From a checkpoint of a small transformer trained on Wikipedia.
Size: 12 layers, width 320, MLP 832 SwiGLU, vocabulary 8192, 19.8M parameters.
Training: a variant of Adam for these matrices, 513M tokens, 3912 steps.
MLP neurons of a small language model. Each row is named by its layer, matrix (gate and up: input weights; down: output weights) and neuron, and shows model dimensions 144-271. Each number is 128 + 24 x the weight over its row's rms, rounded and kept within 0 to 255. A neuron's up and down rows have the sign that makes its largest values positive.
Before each neuron's rows, "fires on" lists the tokens most often at its 100 highest values on Wikipedia text that the model never trained on; "fires before" lists the tokens most often just after its 100 highest values on Wikipedia text that the model never trained on. A number after a token or word is its count.

fires on: "\n" 42, " |" 12, "0" 6, " +" 4
fires before: "|" 37, " |" 16, "." 8, "\n" 4
L7.gate41 [119 177 169 119 147 126 123 168 147 150 146 101 120 124 154 110 124 165 121 131 123 114 123 151 110 131 122 196 108  80 123 150 113 139  82  99 173 121 108 114 123 127 109 141 154  80  80 103  99 100 120 145 105 107 130 171 132 125 100 148 171 163 137 105 144 120 144 131 192 164 132 115 101 108 103 121 137 110 109 133 125 163 149  90 109 156 100  95 110  93 139 134 162 159 158 141 133 157 127 109 116 107 173 132 131 148 153  83 126 144 137 140 114 131 153 127 150 155 138 160 161  91 131 130 127 134 114 162]
L7.up41 [129 160 143 117 126 162 112 115 108 177 109 137 156 120 156 101 125 139 151 151  88  97  99 160  90  95  84 184 109 140 135 125 185  90  93 142 136 135  86 106 110 164  90 143 152 127 122 120 116 116  78 159 101 123 157 196 134 136 135 157 149 127 116 153 175 113 125 126 176 125 158 149 108 116 137 101 127 137 148 145 157 105 155 143 132 115 138 124 137  99 128 162 135 142 160 139 138 152 131 128 127 106 155 139 111 127 108 109 123 106 142 163 130 116 138 140 113 119 149 153 136 142 143 157 121 146 124 163]
L7.down41 [142 119 112 173 132 122 148 107 188 119 141 109 126 144 163 161 117 147 152 159 127 117  99 123 120 117 123 127 193 130 115 106  94 114 144  87 112 127 162 123 114 125 123 127 105 139 175  94 137  96 128 103 120 154 137 107  87  95 145 166 135 122 154 126 167 141  97 144 111  88 133 108 126 114 152 168 104 129 105 135 131  81 153 164 115 117  53 169 117 161 157  84 137  95 129 135 121 139 147 150 126 160 138 139 131 108 123 154  83 136 139 129 128 137 133 131 105 205 149 151  60  99 128 123 117 115  75 108]

fires on: "=" 74, "." 8, ")" 4, "\n" 4
fires before: "=" 74, "-" 4
L7.gate340 [116 154 118 154 129 110 133 138  94 135 119 153 213 122 153 105 160  98 111  78 120 173  91 131  88 146  66 122 150 126 112 107 132  81 121 132 129 140 131 124 144 138 132 148 102 123 105 128 145 107 161 110 132 144 128 150 113 114 121 139 104 103 160 135  92 140 115 104 110  96 107 140 164 117 176  75  94 131 181 120 151 135 136 144 116 141 152 147 153 100 123 115  98 152 139 123 122  87 155 154 124 115 158 139  88 106 114 151 117 172 114 159 174 107 120 164 144 166 119 134 173  90 108  98 130 108 140 125]
L7.up340 [105 138 135 124 131 157 113 171 184 151 168 152 180 107 153 140 153  90 139 108 123 164 110 120  71 124  95 100 130 117  93 105 151 116 140 123 127 122 139 118 117 130 119 168 112 142 102 112 137 103 146 114 128 145 131 154 123 116  95 125 134 102 163 136  82 132  91 147 120  99 119 150 152 103 146 123 111 192 180 114 121 139 140 169 103 123 130 146 150  87 129 123  96 136 142 119 149 113 150 149 119 113 173 124 102 114 152 134 111 140 109 141 150  96  92 178 134 158 132 118 173 121  96  89 138 119 141 119]
L7.down340 [ 96 104 118 164 134 117 104 144 106 126 108 108  97 114 148 128 175  89 128 108 169 149 119 118 122 122  73  96 229 119 142 106 129  77 120 175 130 127  86 149  98 127 113 135 115 156 122 147 135 143 128 126 135 136 133 145 124 140  73 172 155  98 148 143  85 128  75 139 112 110 156  91 153 114 149 114 139 125 154 103 159 128 128 130 132 161 138 157 167 126 126 101 112 129 140 137 103  79 145 138 107 141 139 138 108 106 108 162  97 209 130 169 124 123 104 167 149 149 117 126 152 145 124 127  95  49 148 136]

fires on: "=" 100
fires before: "=" 76
L6.gate697 [163 152 131 152 127 120 137 136 155 143 161 124 153  79 118 150 108 118 136 135 102 137 136 140 102 136 156 106 112 151 175 131 110 116 144 117 160 109 115 124 125 146 132  72  85 114 142 148 156  78 136 145  99 156 111 115  80 123 123 143 180 135 128 158 136 163 112 116 120  81 160 151 156 168 133 133  87 128 165 129 122 109 136 170 160 105 188 131 145 111 118 107  79 114 171 141 113 110 183  95 127 160  96 132 133 105  81 155 101 169  85 116 139 126 149 126 133 134 119  80 176 132 101 125 117 143  89 142]
L6.up697 [139 161 113 144  98 147 137 158 124 118 153 115 144 107 123 147 145 122 118 156  77  83 121  88 166 112 140 144 144 109 103 159 137 118 133 117 106 146 131 136 128  94 144 161 153 111 103 153 128 111  89 142 139 138 140 124 118 102  74 152 122  72 139 130 106 157 112  84 154  98 159 138 137 140 117 149  79  90 141 135 127 110 175 145 104 131 145 137 133  78 144 162 121 106 132 147 132  98  97 126 122  89 132  64  77 162 129 115  90 178 117 113  81 125 130 114 120 177 176 106 118 123 137 147 103 156 130 138]
L6.down697 [125  92 154 123 124 141 111 164 142 139 156 123 171  83 147 136 137 135 112  93 170 147 121 129 164  92 171 118 120 110 127 133 122 107 127  99 148 114 142 114 155 112 170 157 133 127 153 145 170 137 157 145 136 118 111 134 132 149  76 135 165 108 180 115 192 154 146 108 111 119 176 179 181 141 132 155 111 126 133 131 103 129  90 148 141 143 169  96 126 101 125 128 110 144 150 151 155  74 123 105  97 148  87 178 127 120  88  97 136 152  85 103 130 111 155 126 126 130 105 105 147 149 105 171 152 100 112 128]

fires on: "\n" 92, "." 6
fires before: "-" 90
L4.gate119 [144 124 119 167 138 116 115 143 120 110 118 133 116 164 133 143 124 125 150  92 138 117 110 152 146  95 121 129 105  77 130  93 140 176 137 151 121 127 104 139 131 118 127 125 119 118 162 156  74 118 137 104 124 135 112 151  99 143  79 144 127 134 153 109 130  89 129 140  99  88 135 122 133 151 153 132  79 142 143 139 132 115  98 101 123 174 155 133 163 112 146 148 107 160 140 126 143 102 137 153  90 124 135 116 132  97 147 135 178 167 122 127 136 103 120 122  94 146 122 149 141 116 134 128 111 130 157  84]
L4.up119 [103 146 131 156 151 128 126 136 160 156 177 139 125 134  54 145 153 117 113 132 116 133  96 133 106 169 117  90 138 120 107 187 129 142 105 113 148 183 144  95 142 131 179 154 126 113 157 155 120 142 113  77 128 159 168 162 109 135 126 104 141 145 142 165 124  60 168  80 157 138 119 130 155 107 150 161 146 145 166 127 125  99 138 136  98 141 132  91  88 162 121 100 118 112 110 156 139 169  96  89 143 132 140 119 117 122 136 115 124 131 127 109 172 131 115 104 135 142 123 117 143 105  89 133 149 120  78 153]
L4.down119 [144 102  91 139 165  88 162 141 117  83 100 174 119 156 154 145 113 100 151 116 131 103 149 162 124 116 153 143 127  98 157  71 137 105 132 121 148 133 141 101 126  80 111 134 109 151 122 163 100 102 127 133 138 142 141  90 112 167 123 133  74 144 115 133 140  90 145 136  87 118 150 140 148 162 145 156  96 117  96  97 111 160 112 105 121 148 103 121 110 104 153 106 157 156 108 113 103 153 151 143 132 114 123 115 138 128 130 133 166 129 133 127 125 143 118 157  78 148 101  78 112 126 168 143 116 144 144 105]

fires on: "\n" 65, "  " 9
fires before: "|" 71, " |" 9
L7.gate450 [130 147  98 133 152 128 109 107 131 116  86 138 158 134 126 119 121 131 178 122 117 160 130 148  75 126  94 115 104 161 144 102 129 164  95 136 139 126  96 163 143 128 110 154 141 129  76 122 141 124 128 110 136 162 163 192 129  95 110 106 166 139 110 117 158 111 131 174 145 144 127 142 138 153 126 105 124 128  83 142 113 122 156 137 165 121  91 148 146 115 122 177 118 140 163 159 159  97 157 115 104 133 177 116 107 132 145 127 133 139  93 173 147 116 142 110 111 107 154 123 125 106 147  82 143 170 114 146]
L7.up450 [107 151 113 101 121 113 114 142 100 199 147 126 139 122 124 135 106 138 151 128  87 135 111 141  86 134 116 142 128 102 124 125 161 112 107 143 177 160 144 125 180  93 118 128 106 133 108 147 120 117 138 154  75 105 139 172  84 132 162 109 128 132 138 146 128 147 137 116 139 118 141 139 125  86 175 132 139 151 116 148 109 165 142  93 117 153 130  99  81 103  89 148 108 144 150 128 136 138 119 148 129  70 150 162  94 120 139 139 135 116 117 109 118 129 130 113  94 117 140 138 133 123 123 132 107 137 133 168]
L7.down450 [137 117  99 130  92 161 104 141 189 174 105 158 177 120  99 120 117 147 116 155 127 155  92 146  80 132 133  92 179 126 144 136 160 130 149 140  98 125 138 162 151 188 140 113 151 124 132 110 143 109 144  94 137 131 100 108 107 111 162 132 163 131 155  88 129 132 153 198 132 146 127 109  76 169 144 167 124 114 143 180 109 109 142 158 135 137  97 175 148  99 100 109 149 117 139 119 126  94 121 130 128  97 105 123 115  66 151 136 131 124 192 134 138 131 117 113  98 151 175 128  95 133 130  89 102 140 115 136]

fires on: "\n" 91, "." 4
fires before: "-" 91
L6.gate310 [117  79 141 111 151  92 129  99 102 118 120 130 129 148 107 124 128 107 146 119 131 138 153 147 132 155 127 168 144 146 141  95 120 116 147 137  99  98 110 110 129 161 129 170 113  86 146 144 152 178 150 102 128 146 120 163 115 156 138 123 173  95 170 106 127 135 132 105 142  63 124 169 112 134 102 131 135 141 117 159 162  96 145 143 155  93 140 119 106 136  85 121  91 229 156 119 142 124  97 138  72 109 142 133 116  76 108 118  95 146 167 137 137 143 121 111 124 156 131 113 149 122 106 139 161 138 111  86]
L6.up310 [122 167 146 144  98 116 151 139 134 114 154 146 116 152 139 104 109 153 122 131 105 124 128 134 159 129 136 161 128 110 114 162 134 140 112 123 119 158 164 126 112 159 111 159 169 129 106 109 114 120 112 146  84 137 117 139 114 133 122  92  99 140 134 151 103 148 140 122 114 166 121 151 143 158  79 146 167  82 131 146 149 139  65 137 185 117 123 114 101 131  94 191 154 149 118  95 116 185 122 153 136 106  86 132 150 117 154 128 134 129 107  97  80 128 192  85 138 125 101 105 127 123 144 119 128 111  75 170]
L6.down310 [164  85  96 112 143 180 123 135  75 128 165 155 114 124 142 144 136 131 155  93 100 104 123 121 126 119 152 138 125 133  87 123  96 193 154 153 124 126 114 139 152  42 101 123 112 135 100 111 120 139 154 122 129 127 149 126 156 115 142 161  75 156 140 158 127 143 123 151  92  75 156 109 113 120 148 121 108 132 114 123 105 150 191 127 109 165 110 176 120 119 141 100 161 143 124 106 143 118 168 138  58 112 157 136  94 177 142 100 145 111  94 118 130 147 120 150 122 133 130 135 127 156 159 144 128 161 167 138]

fires on: "\n" 100
fires before: "|" 98
L4.gate23 [129 154  88  80  88 113 112 158  83 136 133 103 142 126 103  83 162 149 106 140  69 183 114 134 122 102 128 111 135 105 133 139 140 125 130 148 188 114 140  96 121 142 136 152 102 133 135 143 100 109 131 140 128 147  77 134 131 146 127 108 161 142 122  66 125 139 150 134 124 120  96 148 136 121 119 106 136 127 128  89 141  81  95 148  92 101 146 146 109 152 134 135 111 175 122 104  99 140 170 120 151 138  95 116 136 165 129 108 147 103 107 125 132  81 111 106 116  91 169 102 103  95 116 121 130  97 111 121]
L4.up23 [119 105  97 115  66 118 124 101 101 123 140 115 157  96 104 139 119 133 130 129  92 130 119 111  77 152 142 155 127 132 134 144 142 148 104 126 148 153 115 113 163 124 169 111 109 126  76 135 128 112  75 144 135 130 139 131 123  88 140  91 131 121  76 173 113  91 155  91 124 155 161 143 145 122 115 166 121 126 120 146 135 133 158 122 178  88 110 130 106 122 151 128 133 117 128 178 112 136 113 118 158 171 124 151  69 145 140  97 123  93 143 114 114 128 163 115 108  99 108 157 133 144 156 116 121 157  95 124]
L4.down23 [178 155 109 101 107 136 122 161  84 164 136 139 112 158 151 112 158 123 113 139 120 155 124 126 130  84 113 117  98 133 142 144 112 128 137 143 120 128 117 128 143 146 136 160 143 130 185 108  89 126 185 120 123 156 114 113 119 161 124 124 158 127 122 120 143 148 133 154 152 103 102 136 104  85 166 112 110 146 129 100 138  88  84 140  66 151 134 132 147 155 159 147 118 160 135  73 110 118 176 147 141 135 118 125 153 159 143 102 145 123 125 124 129  99 107 114 140 112 149  95 100 105  98 117  95 126 119 150]

fires on: " =" 69, "=" 6, "ous" 5, " and" 4, " |" 4
fires before: "=" 73, " Artist" 4
L6.gate819 [115 107 106 131 165 110 142 108 165 110 116 133 149 142 123 118 105  89 103  85  92 143 132  70 136 108 143 173 132 169 137 133 106 165 114  55 112 115 164 105 183 108 158 122 117 137 105 156 138 126 140 131 128 122 136 113 171 120 146 108 141 120 125 159  94 132 128 152 175 145  77  86 144 156 104 162 143 126 137 129 137 137 165 167 140 128 140  91 130 120 142 145 124 101 154  96 123 122 138 131 111 149 161 128 163  92 112 127 107  94 116 163 125 123 143 140 144 181 121 177 118 143 132  91 133 131 124 137]
L6.up819 [ 73 102 139 152 144 125 126 153 126 122  87 132 140 152 125 165 156  95  86  79 142 151 137  94 136  92 136 134 135 144 191 116  59 149 117 102 100 120 178 133 156  80 137 122 114 146 122 179 120 103 168 136 109 115 112 117 154  89 106 109 139 126  74 134 104 109 138 148 152 130 120 113 135 146 111 157 105 132 161 132 120 132 113 142 120 101 145 119 124 112 106 117 138 107 126 154 146 101 156 156 128 149 137 102 154  90 155 160  94 146 134 155  74 142 163 122 124 140 105 166 127 146 134 116 112 103 158  64]
L6.down819 [139 127 120  94 132 146 129 158 153 115 171 112 116 154 155 157 141  99 104 148 108 125 113 216  84 118  85  85 114 121  88 120 152 159 141 173 130 142 105 144 142 178 119 138 143 104 113  94 129 115 133 124  93 142 114 148 140 160 100 159  92 112 110 128 116 141 142 140  90  85 126 136 141 167 140 100 130 161 127 123 109 152 141 111 124 199 114  68 129 132 114 125 171 112  77 166  98 156 158 152 120 125 151 120 119 135 150 143 145 149 123 107 144 110  98 126 104 100 100 127 110 128  78 127 113 132 147 128]

fires on: "\n" 97
fires before: "-" 62, "|" 34
L4.gate528 [119 104 109 118 108 153 145 101  74  91 123 109 123 158 120 114 130 131 166  99 102 114 124 109 126 147 110 159 109 168 126 128 103 189 154 157 136 102 116 171  98 143  88  90 131 182 127 124 123 126  86 111 105 120 123 129 155 155 112 114 144 118 130  93 131  81 167 139  75 122 134 117 145 154  91 122 134 117 131  84 163 129 137 137 117 126 195 120 119 112 157  70 163 160 112 147 122 157 163 108 173 109 145 135 169  90 140 100  94 135 147 102  66 156 146 101 118 112 126 122 125 152 121 141 150 106 158 157]
L4.up528 [114 153 100 152 137 128 151 120  88 162 160 147 142 145 133 105 134  93 127 139 144 146 127 134 114 172 123 129 108 109 142 165 142 149 139 132 152 167 163 124 129  96 138 138 118 133 147 130 172 122 100 140 128 150 140 207 108 160 109 121  96 143  79 118 124 124 142 110 175 156 147 131 136 108 129 124 153  87  82 122 119 158 165 135 102 147 147 101  54 146 126  94  78 131 114 138 152 166  92 122  98 115 141 154 100 117 166 114  94 111 104 125 127 155 124 133 142 159 125  73 157 128 119  91 105 106 136 106]
L4.down528 [157  93 117 101 136 130 113 124 140 124 137 122 120 137  65 129 148 127 125 116  85 129  69  87 105 135 187 125 125 149 117  91 121 133 154 177 105  97 100 165 121 157 126 117 148 149 111 111  91 112 151  96 112 129 133 110 164 144 124 120 188 122 169  94 155 121 173 184  80 133 120 122 124 127 127 132 139 117 151 126 146 123 128 122 146 114 165 140 136 131 151 106 157 174 134 151  68 116 169 129 156 130 106 151 176 141 126 132 144 138 150 116 131  94 106 125  91 122 117 146 131 142 151 158 144 156 125 157]

fires on: "=" 100
fires before: "=" 100
L7.gate98 [118 147 122 123 105 130 120 157 132 120 108 114 109 124 123 146 162 151 130 122 110 157 156 133  88 174 120 127 117 143 173  73 124 114 156 138 149 148 126 155 125 114 158 112 118 103  78 113 145  87 143 134 134 157 103 110 131 120 129 156 112 124 116 136 146 133 140  82 151 111 136 130  90 199 104 106 115 136 117 140  98 151 132 118 157 136  75 170 135 127 133 186 117 127 122 158 165  86 104 124 138 138 137 141  84 142 156 158 117  96 134 128 146  83 117 150 128 116 152 139 141 117 101 142 120 133 104  55]
L7.up98 [115 115  95 108 128 135 152 158 169 162 185 149 149  71 105 123 180 142 153 128 111 112  78 107 128 106 159 110 126 126 136 148 131  80 105  99 133 150 160 122 155 146 151 150  95 104 136 138 110 118 142 118 107 145 107 139 107  85 114 135 134 103 173 123 144 142 116 103 140 104 132 185 162 136 122 138 109 117 129 152 105 111 146 154 143 138 135 145 142 111 126 143  87  51 199 164 128 107 133 141  96  98 118 132 106 124  93 144 118 140  89 131  90 116 155 122  99 142 115 100 136 129  89 138 102 139 148 123]
L7.down98 [129 123 134  75  93 159 144 139 132 111 126 116 109  86 161 105 147 119 131  99 124 128 136 130 154 115 111 107 214  92 142 106 136  73  82 135 125 126  76 140 119 134 142 130 129 102 102 156 128 125 113 137 100 124 112 134 127 133 137 137 132 109 138 142 121 127 110  59 143 122 180 132 156 130 112 112 117 101 172 121 134 121 126 130 165 116 146 131 166 132 140 129 111 103 153 129  95  57 139 161 132 151 115  80  87 122 125 141 100 143 132 171 103 117 170 108 159 143 144 147 150 155 103 181  96  65  88 119]

fires on: "=" 45, " number" 4, " Society" 4
fires before: "=" 43, " of" 9, "." 8
L7.gate566 [ 99 140 188 165 135 151 169 166 141 151 113  91 115 157 169 145 142 141  89 117 138 124 126 108 140 125 153 127  75 133 107 141 117 116 134 158 140 168 160  68 130 109 128 114 185 149 127 125 124 134 118 129 106  71 108 126  64 110 112 123 116 116 108 149 135  83 110 114 131 121 178  98 121 145 126 140 122 138 131  94 170 137  96 132 109 101 164 137 144 116 181 157 135 132 146  94 142 101 113 118 146 148 124 129  92 128 151 162 115 149  94 178 146 109  52 134 129 125 128  89 137 128  99 142 121 144 101 125]
L7.up566 [105 186 140 115 142 175 140 152 134  86 105 115  91 102 161  96 146 114  89 127 121 159  93  91 155 111 101 139 117  75 111 129  96 117 145 155 144 140 147 119 141 122 125 123 152 109 165 111 105 156 168 112 162 127 154 141 116 128 122 128 112  90 147 105 152  94 130  97 165  99 177  94 116 151  87 132 153 124 161  77 154 140 135 138 111 142 162  85 131 140 109 147 128 115 145 122 109 164 138 140 122 106 139  73 148 122 138 127 106 170 109 107 129 126 122 114 116 152 131 128  99 154  85 164 134 117 112 139]
L7.down566 [121 123  78 126 122 122 122 104 140 101 172 176  94 140 128 126 125 159 126 110 139 126 125 177 119 127 114 122 125 170 143 169 152 161 134 100 122  88 112 126 145 126 129  95 105 129 154 174 119 126 189 141 133 148 109  91 146 115 142 124 138 137 121  72 144 148 105 130 129  77 114 147 160 125 129 130 108 152 167 168 100 145 118 126 134 121 110 149 113 160 113 153 117 104 103 143 150 126 137 167  88 137 145 164 183 177  82  76 131 103  96 141 109 140 166 143 112 125 151 160 134 116 137 124 109 106 156 109]

fires on: " =" 56, "\n\n" 5, " and" 5, "\n" 5, "sm" 4, " 19" 4
fires before: "=" 57, "," 4
L6.gate240 [ 97 119 142 116 125 149 142 108 125 135 146  95  99 169 131 161 130  93 131 106 132 111  98 139 120 167 179 146 124 141 140 123  80 103 149 152 140 135 150 114 130 113 131 137 134 131 102 145 118 145 131 105 122 187  82 133 139 145 118 152 140 103 113 105 137  82 136 163 138  94 100 148 126 127 135 137 134 109 160 156 114 100  88 141 138 130 143 107  97 107 122 185 125 136 108 108 129 123 118  99 120 143 168 130 133 135 122 123 126 161 122 142 108 150 135 159  81  83  95 142 118 145 158 149 117  93 168  51]
L6.up240 [140  63  97 119 154 140 172 129 107 114 117 104 140 105 162 116  66  80 148 154 133 109 145  81  56 146 164 162 133 132 136  78 134 119 127 144 156 148 112 123 125 132 128 112 177 102 170 148 168 110 120 178 154 116 115  49 149 113 175 142 132 141 107 160 140 158 146 128 179 115 134 121 151 145 103 111  77 151 157 108 130 102 103 150 133 136 135 119 130 149 137 122 117 134 125  80 142  98 181 136 116 162 116 114 129 158 121 108 137 113 145 159 124 122 123 146 115 142 117 162 154 115 144 130  94 121 104 123]
L6.down240 [ 67 134 158 125 102 103  95 115 156 120 147 100 114 154 130 161 167 153  82 120 121 125 116 189 149 108 131 124 135 150  89 144 141 162 171 133 103 129 125 162 125 137 159 126 113 120 125 139 106 152 150 118  90 133 156 171 133 112 109 103 171 115 125 124 136  80 108 126 120 130 118 167 119 141 155 119 198 135  98 128 134 136 130 136 142 153 137 122 121  91 100 134 141 178 130 122  99 129 111 123 128  84  98 157 157  59 128 123 139 118 102 130 148 114 134 142 122  98 154  90 128 115 102 106 157 135 155 163]

fires on: "\n" 70, "1" 13, "2" 5, "4" 4
fires before: "-" 68
L4.gate375 [132  82 113 163 136 117 111 135  98 160 116 136 142 137  84  98 115 127 161  57 133 161 170 136 153 115 114 167 138 186  96 101 132 117 109 145 184 111 115 125 128 133 140 135 104 148 137 127 112 126 143 113 126 130 136 160  82 106 117 155 129 161 171  84 104 135 145  76 148 138 121 131 164 108 131 158 126 145 151 134 159 145 129 109 150 114 154 140 121 141 175  83 119 156 140 164 126 135 117 139 102 124 141 147 137  88 140 110 123 160  89  97 133 162 143 181 118 122 126 122 107 118 107 153 153 137 118 162]
L4.up375 [139  97  97 116 120 144  64 130 104 122 100 134 123 149 105 115 149 130 122 121  98 149 156 134 167 145 141 176  88 139  90 101 124 101  89 143 157 126 145 131 130 133 167 143 107  97 134 137 109 128 107 128 139 151  77 141 138 139  98 111  99 130 132  90 158  95 139 114 145 143 115 132 146 108 112 144 130  99 164 121 113 113 132 101  96 123 156  88 106 123 132 133 113 183 119 128 116 166 148 131  98 120 109 122 160 116 145 134 158  91 111 122 156 152 152 139  88 164 160 125 109 147  88 148 140 127 105 106]
L4.down375 [125  91 119 108 170 115 105  78 109  99 105  74 126 134 112 137 136 120 115  75 140 145 130 136 118 124 121 154 182 162 125  94 121 140 142 159 104 111 166 100 139 123 129 153  81  96 115 175 127 143 123  73 136 148 120  99 128 121 126 144 144 101 135  85 148  90 159 143 107 114  95 164 141 135 133 142 131 115 124  54 129 120 117 122 141 113 112 127  78 111 115 138 136  99  78 124  89 122 137 151 130  88 109  67 115  87 149 136 172 144 104 104 116 135 144 113  98 112 122 125  83 123 146 138 159 174 132 108]

fires on: "  " 52, "\n" 11, " population" 7
fires before: "|" 60, " of" 13
L9.gate258 [116  75  96 122 159 110  99 116  88 135 125 114 105 124 116 106 142 109 156 161 123 138 103  91 156 122  92 158 100 121  99  95 168 149 118 130 169 123  76 121 123 115 146 108 152 148 114 146 137 182 159 112 136 142 107 151 129 120 147  83 156 153  98  99 184 106 152 161 127 122 138 111 141 101 148 134 150 168 111  80 114 154 132 130  85 117 120 166 165 113 105 112 124 105 119 109 112 142 151 133 105  97 151 121 107 107 150 141 160 130 135 166 125 127  98 114 141  92 142 171 122  80  96 122 137 153 184 105]
L9.up258 [103 156 109  77 136 148 144  97 114 125 141 141 124 144 151  87 108 136 124 136  67 137 113  96 115  88  71  84 102 121 114  99 159 121 120 121 117 165  91 138 146 157 107 134 156 143 125  82 113 119 123 119 135 139 130 128 128 144 111  73 123 112  90 152 133 152 153 162 113 105 157 126 143 136 122  98 113 158 151 147 129 112 133 105 118 149 164 118 144 140 137 113 149 155 115 121 130 142 116 165 118 108 158 116 107 140  93 116 135 138 130 107 138 138 111 106 131 133 178  98 118 146 115 130 114 140  80 127]
L9.down258 [122  71 137 152 150 118  93 129  90 133 122 133 117 134 123 143 173 132 126 116 158 134 166 120 159 144 153 160  39 129 145 128 129 143 143 109 140 127 130 144 108 111 129 171 104 103 134 150 112 143  95 140 125 151 125 154 136 128 157 149 161 142 140 138 179 126 147 121 152 134 154 151 143 121 127 131 147 121 135 139 100 132 130 120  87 124 117 166 113 140 145  90 132 106  67 110  73 126 180 125 162 144 127 108 201 115 151 132 162 108 153 148  84 137 106 141 110 139 104 149 120 112 122 110 169 157 156 149]

fires on: "\n\n" 59, "\n" 24, " |" 4
fires before: "=" 22, "-" 20, "The" 11, "In" 9
L6.gate52 [108 154 182 104 136 163 133 159 126 112  83 151 144 121 152 173 122 132 134 121 148 120 132 153 158 147 100 130 136 116 138 107 120 123 104 162  85 147 134 129 131 141 114 113 128 140 113 158 154 120 101  81 130 124 140 135  60 127 126 167 127 115 134 173  98 141 113 145  94  87 120 149 115 135 137 143 131 105 122 140 137 115 120 139 165 160 171 118 116 143 122 146  80 128 127 104 117  84 108 135  79 175 130 169  54 110 155 149 121 165 158 140 106 101 117 152 147 120 109 125 122  93 121 117 145  91 134  98]
L6.up52 [130 107 147 144 113 125 124 180 151 122 115 110 136 127 140 190 125 141 162  73 185  78 114 113  94 155 114  94 125 120 108 143 112  94 126 115 108 170 167 103 174 137 115 113 112 143 129 127 109 103 110 116 112 120  99 124  60 151 127 162 112 134 143 137 131 142 135  98 127 120 131 187 161 159 134 117 125 118 133 171 122 129 149 135 127  93 111 115 112  93  90 154 168  96  99 163 152 138  89 116  97 136 104 131  69  85 162 120 133 141 129 166 120 113 125 110 127 163 138 151 117 121 156 160 144 109 151 137]
L6.down52 [118 162 126 149 115 128 126 118 155 102 105 144 128 105 151 113 114 116 104 171 110 142 164 132 134 114 113 143 212 146 133  83 141  90  96 144 154 132  92 141  80 107 133 135 136  85 143 192 162 129 139 138 137 138 108 145 162 129 132  60 167  92 105 107  98 134 123 138 162 108 116  97  92 108 118 138 116 130 133 110 144 124  82 118 138 134 133 133 137 129 130 141  92 123 172 105 107 126 169 144 125 123 147 132 146 113 151 111  87 134 134  97 106  89 109 138 136 109  96 111 145 133  73 120  84  73 103  82]

fires on: "=" 63, " a" 7, " when" 5, " the" 5
fires before: "\n" 42, "\n\n" 14, "=" 8
L6.gate31 [133 122 163 124 149 124 143 171 129 163 115 134 113 127 158 114 141 127 131 109 151 113 139 181 153 138 134  91 153 111 148  90 154 135 171 182 124 157 123 114 129 100 133 147 127 156 142 146 128 137 163  87 131 125 141 118 127 147  95  83 122  84 150 177 130 133 119 146 163 119 129 165  87 154 157  96  88 130  94 145 121 124 134 160 114 142 147 157 132 100 143 144 135 161 106  88 105 134 126 110 106 109 127 125 146  71 105 154 131 172  94 144 137 128  92 100 167 159 120 131 117 142 124 163 137 118 118 122]
L6.up31 [135  87  96 108 130 128 146 132 101 156 135 118  90 160 164 138 127 114 136 122  93  99 180 126 139 164 114 113 109 166 142 141 137 152 147 154 130 169 106 131 133 149 114 131 135 115 108 156 127 151 170 110 125 107 108 137 124 118 103  90 101 100 104 140  79 156 104 121 122 103 146 185 108 142 135 105  94 112 113 137 102  65 103 152  86 150 144 136 125 111 143 105 130 151 121  98 149 120 136 127 114 146 140 109 123 155 153 172  84 153  55 130 122 153 145 108 152 122 115 153  86 136  93 120 121 155 142 140]
L6.down31 [133 147 136 122 127 124  84 120 156 109 125 115 163 124  96 100 153 124 118 113 177 151 103  83 146  78 156 111 226  74 131 155 125 104 107  80 133 114 159 166 122  97 165 130 123 136 144 120 113 100  91 146 101 126 140 162 124 122 125 119 146 156 143 115 149 100 155 135 103 138 153 130 135 125 130 177 137 152 153 101 170 190 135 117 155 125 118 111 145 134 105 118 107 117 122 136 134 141 112 111 120 136  99 147 140 124 118  84 120 121 149 135 136 112 133 150 122 150 129 107 189 133 152 137 124 139 132 121]